Weights of a small transformer language model.
Architecture: rotary positions, biases on query, key and value, tied embeddings.
Training: a variant of Muon for these matrices, 2072M tokens, 7905 steps.
MLP neurons of a small language model. Each row is named by its layer, matrix (gate and up: input weights) and neuron, and shows model dimensions 250-313. Each number is 200 + 40 x the weight over its row's rms, rounded and kept within 0 to 999. A neuron's up and down rows have the sign that makes its largest values positive.
A block is one neuron, or neurons of one layer that tend to fire together. Before each block is what it responds to, as a language model described it from the Wikipedia text at the highest values.

Description: Buildings and their locations
L3.gate1103,208,219,130,145,194,225,197,217,224,202,169,140,147,158,195,237,222,226,243,173,145,188,150,223,138,212,269,164,90,211,226,210,232,212,208,221,209,256,179,210,284,196,232,254,196,226,139,192,156,136,185,165,296,112,184,189,204,158,193,154,152,260,232,191
L3.up1103,230,202,222,233,226,229,201,211,235,274,187,181,217,212,204,236,205,218,248,207,197,284,205,192,245,217,231,209,104,176,232,190,201,152,174,298,133,200,191,190,163,187,154,178,143,208,236,172,214,147,219,170,190,229,120,174,222,201,251,175,203,226,202,231

Description: Ordinals and relative positions
L3.gate427,133,223,174,182,211,221,227,131,206,216,156,190,222,163,243,274,212,229,206,240,221,201,210,151,163,93,256,187,160,170,131,110,214,212,208,194,184,252,287,210,178,187,171,256,201,258,120,247,134,262,175,179,234,205,238,260,227,159,213,286,111,180,153,238
L3.up427,260,234,152,161,197,255,202,166,171,191,197,122,217,210,214,161,199,127,151,172,266,224,237,196,211,203,239,265,154,148,221,252,232,250,234,224,173,218,215,196,190,190,276,218,144,243,247,234,121,157,181,252,170,217,137,155,206,180,224,276,253,218,170,174

Description: Word-initial letter fragments
L2.gate451,193,212,152,156,225,217,233,241,259,246,195,228,232,189,175,227,206,156,226,179,184,201,191,169,184,172,210,215,151,161,206,216,171,203,234,250,257,204,219,198,164,214,133,113,184,231,224,225,94,247,145,202,171,249,217,141,187,254,174,165,227,169,160,202
L2.up451,220,116,173,169,114,218,187,188,197,217,221,183,217,231,231,203,203,141,155,246,155,165,234,121,207,205,149,235,163,230,203,284,185,137,236,244,171,264,141,222,244,151,243,217,264,274,184,175,219,178,208,196,184,200,245,162,135,163,192,172,257,207,209,235
L2.gate483,126,195,255,145,157,188,166,322,185,235,155,227,255,294,215,207,198,226,236,195,176,166,135,187,215,230,195,185,144,195,149,199,185,203,209,200,174,204,205,252,172,181,164,260,184,233,163,218,168,187,199,215,228,192,267,227,209,212,224,240,188,179,204,204
L2.up483,244,218,308,164,252,171,165,166,116,190,247,171,199,231,95,223,248,229,218,225,230,139,244,241,253,185,281,145,207,159,127,236,208,197,204,188,194,296,173,181,211,172,175,200,190,229,184,167,169,177,222,215,252,244,200,218,259,248,261,229,252,181,234,251
L2.gate971,206,217,149,171,154,115,137,191,120,261,219,172,223,225,171,253,154,106,191,168,157,246,247,256,132,183,218,256,190,163,199,298,202,180,237,173,220,214,133,200,157,189,244,209,208,259,204,216,166,199,147,210,155,192,212,197,221,208,259,216,162,169,155,169
L2.up971,219,182,300,169,206,221,178,229,149,263,160,202,135,200,226,130,181,203,163,182,167,168,205,204,226,211,99,194,207,211,225,148,204,195,111,221,222,196,128,177,248,189,131,229,169,189,246,178,163,245,224,292,194,161,207,229,177,201,220,181,193,272,171,214
L2.gate1278,204,178,201,211,197,171,184,219,126,239,242,185,201,229,266,229,169,230,178,92,202,263,208,224,134,212,184,224,234,197,132,182,173,238,215,249,144,172,224,238,187,191,244,195,126,265,244,174,198,150,147,157,218,108,242,237,196,182,223,199,149,218,166,182
L2.up1278,166,256,137,168,272,202,226,228,195,196,115,256,166,200,209,169,141,198,229,217,211,220,233,196,168,216,245,149,223,135,161,242,171,146,139,223,181,314,169,232,177,204,267,200,225,207,222,181,215,152,170,232,175,288,197,250,222,249,211,141,256,257,202,180

Description: Initial capital D
L6.gate83,173,135,173,168,163,210,98,259,195,233,206,202,156,230,303,253,219,131,236,162,256,165,195,210,240,214,248,247,172,225,216,238,204,124,230,158,234,325,190,240,190,186,238,193,188,212,246,202,157,187,244,242,218,166,140,217,198,202,223,196,166,189,196,215
L6.up83,162,218,222,215,176,250,215,225,221,233,198,203,201,157,181,242,325,143,160,191,196,178,215,204,269,158,185,235,152,191,249,225,171,154,204,211,213,246,255,154,175,142,244,220,144,183,199,230,210,189,154,252,176,180,143,192,177,168,218,204,159,153,142,247
L6.gate119,186,195,168,122,232,177,173,265,176,234,149,183,174,134,131,203,186,179,213,242,222,237,161,235,194,278,237,244,169,239,141,222,214,281,210,145,231,175,162,140,248,223,273,239,188,248,221,252,163,214,238,169,169,258,245,182,164,214,240,179,208,199,185,146
L6.up119,236,186,137,144,159,179,194,207,200,224,268,219,279,178,192,131,173,247,276,247,161,174,201,125,215,141,191,214,203,140,189,192,239,201,187,190,91,123,206,190,225,165,179,215,178,187,233,219,196,239,275,179,225,182,165,157,185,175,208,222,156,214,207,211
L6.gate344,114,159,132,263,198,200,213,206,186,191,167,130,206,263,188,259,277,271,273,222,197,185,157,248,191,195,223,202,181,204,190,165,167,152,170,167,162,169,219,163,252,204,182,211,194,180,197,181,245,159,230,150,254,209,248,189,296,223,135,162,243,204,167,246
L6.up344,237,150,203,219,220,211,103,284,211,254,202,147,257,260,172,230,173,180,232,203,209,203,197,217,228,192,211,173,206,166,212,182,192,182,129,197,172,254,186,282,170,156,259,233,226,219,198,257,200,192,221,246,196,143,214,185,145,209,255,232,200,195,213,250
L6.gate369,161,248,258,177,219,185,266,237,175,210,203,163,189,157,160,259,253,274,237,214,177,239,223,163,288,164,161,202,144,189,164,211,128,261,138,132,219,177,141,212,239,312,175,173,236,274,176,181,248,201,132,217,148,221,196,208,151,210,181,195,196,227,212,195
L6.up369,191,188,210,192,193,227,177,241,178,203,224,245,110,189,272,222,156,228,166,176,204,307,220,173,194,248,217,184,168,170,181,168,188,146,210,165,229,194,194,255,150,225,196,180,189,134,183,171,180,194,234,232,189,240,224,227,199,229,207,237,198,216,292,190
L6.gate435,164,211,202,205,253,208,222,173,152,163,172,229,203,237,267,177,218,212,177,237,195,234,216,144,249,259,206,165,235,236,237,245,226,218,265,172,198,217,279,220,244,222,156,173,177,174,233,206,239,227,102,251,251,181,235,202,141,257,222,225,215,160,170,208
L6.up435,179,258,190,175,183,266,197,268,178,212,194,267,192,241,174,203,251,203,205,200,197,139,146,195,176,263,243,173,201,187,182,212,177,124,242,180,207,175,187,139,246,190,235,160,150,189,145,155,235,159,240,166,226,215,146,243,197,269,338,208,227,211,212,203
L6.gate463,184,327,212,155,187,235,214,245,183,188,123,187,176,269,170,207,217,232,130,165,231,196,204,246,189,195,226,132,211,238,140,223,247,169,229,151,146,189,171,176,231,178,174,239,205,138,216,204,304,208,205,286,230,197,187,165,199,219,284,160,176,199,190,208
L6.up463,125,224,166,194,211,273,168,187,192,226,230,181,193,137,223,143,265,258,263,129,163,205,215,162,203,222,219,268,205,190,269,233,199,259,210,248,163,247,182,189,282,158,200,216,203,246,192,183,183,242,251,224,190,225,245,182,196,225,186,125,254,157,188,197
L6.gate585,194,182,200,194,206,117,219,244,222,213,162,152,100,178,257,216,195,266,235,163,192,192,268,111,190,195,221,211,274,151,260,303,272,200,171,228,283,207,215,194,193,207,207,223,203,289,97,198,194,235,236,228,271,147,259,212,252,186,155,157,146,161,150,186
L6.up585,173,248,158,130,189,208,208,193,273,192,180,206,222,222,95,241,198,182,236,226,151,255,148,205,183,134,199,159,133,196,170,291,176,168,229,231,248,187,179,212,212,219,153,200,216,330,201,131,234,179,248,154,175,153,275,170,223,222,247,170,193,242,173,232
L6.gate608,134,152,161,273,291,207,257,174,227,176,183,244,251,227,235,271,163,191,217,197,170,240,152,234,259,200,280,284,176,238,217,194,215,140,236,114,215,212,181,144,264,155,264,185,171,230,235,180,216,248,141,240,191,209,210,169,238,157,167,232,235,157,203,238
L6.up608,170,203,238,162,179,155,203,212,208,188,195,157,227,189,233,184,202,166,265,274,255,160,186,167,199,175,220,221,201,157,173,176,303,183,215,198,213,222,192,151,199,254,154,206,201,233,203,284,246,209,262,235,187,208,131,204,174,263,175,209,226,268,189,203
L6.gate657,178,276,174,171,270,202,120,141,217,139,193,200,237,169,167,254,198,111,196,255,259,197,258,177,187,180,279,295,228,200,231,259,184,240,218,237,255,194,142,190,142,163,204,207,170,139,191,203,233,320,195,212,197,244,256,158,233,245,187,219,168,225,125,239
L6.up657,219,166,207,201,243,175,174,185,175,177,217,161,261,190,134,248,208,207,224,170,198,189,240,158,194,214,238,185,236,152,216,184,156,235,212,235,102,208,201,148,208,126,231,153,163,181,147,227,205,179,176,181,245,216,253,184,172,180,199,208,268,195,113,152
L6.gate672,163,143,167,195,227,237,215,162,250,222,157,163,188,156,178,226,213,231,217,212,169,173,139,189,190,156,245,205,222,204,192,207,216,227,225,136,156,191,276,239,206,154,185,191,142,205,143,237,248,187,199,208,196,228,152,212,265,165,143,222,180,160,220,190
L6.up672,225,158,194,210,193,193,193,239,234,189,281,252,244,234,142,186,116,165,205,258,258,201,179,176,177,199,201,229,233,227,215,259,224,197,247,229,221,144,246,232,189,205,198,226,212,210,210,240,235,158,175,174,167,170,242,230,202,194,217,214,256,216,231,187
L6.gate699,196,159,219,237,144,211,149,212,191,241,173,222,189,190,254,195,218,243,178,161,199,139,177,148,192,195,270,212,201,173,229,274,179,335,166,192,182,211,306,181,197,178,259,228,157,174,197,166,146,141,286,188,119,133,158,152,114,252,157,156,226,210,159,170
L6.up699,205,138,220,182,259,214,150,252,196,232,236,241,233,183,233,297,213,236,237,218,211,231,251,260,236,243,240,157,190,184,236,165,162,202,205,156,156,262,247,274,195,206,190,237,168,139,147,250,162,152,195,153,183,125,205,292,213,237,169,144,128,211,198,185
L6.gate780,158,158,189,168,187,295,232,177,262,233,178,239,192,123,264,153,174,144,175,196,192,189,261,181,279,133,218,163,189,205,269,145,255,183,231,203,241,94,128,165,221,216,199,237,221,158,180,236,180,248,258,249,165,218,271,202,149,243,97,199,195,289,169,275
L6.up780,193,185,189,151,230,155,238,204,121,177,187,228,243,261,135,212,254,212,188,219,215,84,244,202,142,199,222,155,151,210,248,196,201,179,182,221,226,251,222,231,166,199,212,188,180,248,221,221,138,185,134,168,293,128,119,200,232,206,142,175,201,227,157,303
L6.gate849,146,208,222,183,235,153,264,299,159,202,234,232,267,184,217,248,192,156,190,190,140,214,214,189,250,187,243,228,184,257,217,225,204,159,245,259,184,187,242,204,233,170,257,219,142,168,261,134,163,265,259,191,231,304,128,213,289,140,246,237,237,190,192,162
L6.up849,179,215,219,173,183,143,152,276,236,116,141,210,176,165,227,202,145,182,134,247,262,272,200,192,188,144,178,210,187,131,265,197,231,150,202,228,191,168,187,194,249,254,233,263,174,176,154,237,248,91,204,147,228,170,192,187,159,202,197,251,171,215,227,180
L6.gate879,141,184,167,154,238,160,217,219,126,147,212,239,135,221,217,297,135,141,141,144,196,253,204,170,199,223,292,197,189,182,212,134,241,273,229,215,194,269,182,188,255,193,152,137,167,208,268,251,254,206,192,274,153,241,197,249,133,250,219,164,200,243,88,223
L6.up879,217,193,204,276,191,197,300,218,176,140,150,154,229,242,233,175,203,224,175,220,182,203,198,180,178,149,187,181,279,226,194,204,239,256,164,157,266,127,213,134,220,297,233,224,276,249,218,228,233,279,238,197,217,195,192,185,238,201,262,200,197,191,238,113
L6.gate1075,189,202,227,182,304,255,171,219,163,204,208,273,229,191,183,248,171,116,146,149,211,216,191,149,211,179,193,198,230,174,313,264,208,175,190,220,157,176,303,193,189,165,232,191,176,201,209,256,246,240,241,200,117,189,207,148,218,224,155,255,219,202,207,231
L6.up1075,162,148,186,119,197,257,120,195,183,159,177,235,172,177,192,235,174,201,129,109,209,223,202,196,241,220,199,235,246,198,241,133,251,185,215,151,131,157,173,225,230,149,294,282,215,203,158,203,215,212,184,138,211,238,169,160,160,237,125,209,235,210,120,130
L6.gate1338,296,167,169,215,237,139,229,206,217,243,214,232,217,162,161,222,152,191,173,210,261,185,164,168,215,176,173,172,230,159,184,173,243,242,204,97,189,226,171,168,263,144,244,232,200,246,193,223,207,219,190,198,205,169,219,197,168,223,251,257,209,254,153,200
L6.up1338,200,153,259,199,144,131,183,196,79,181,209,196,236,255,191,211,158,166,199,125,194,251,230,245,277,170,197,247,204,177,206,201,158,206,189,182,149,189,200,180,258,155,195,224,216,194,265,220,222,259,162,236,210,195,167,220,179,196,232,245,160,132,147,196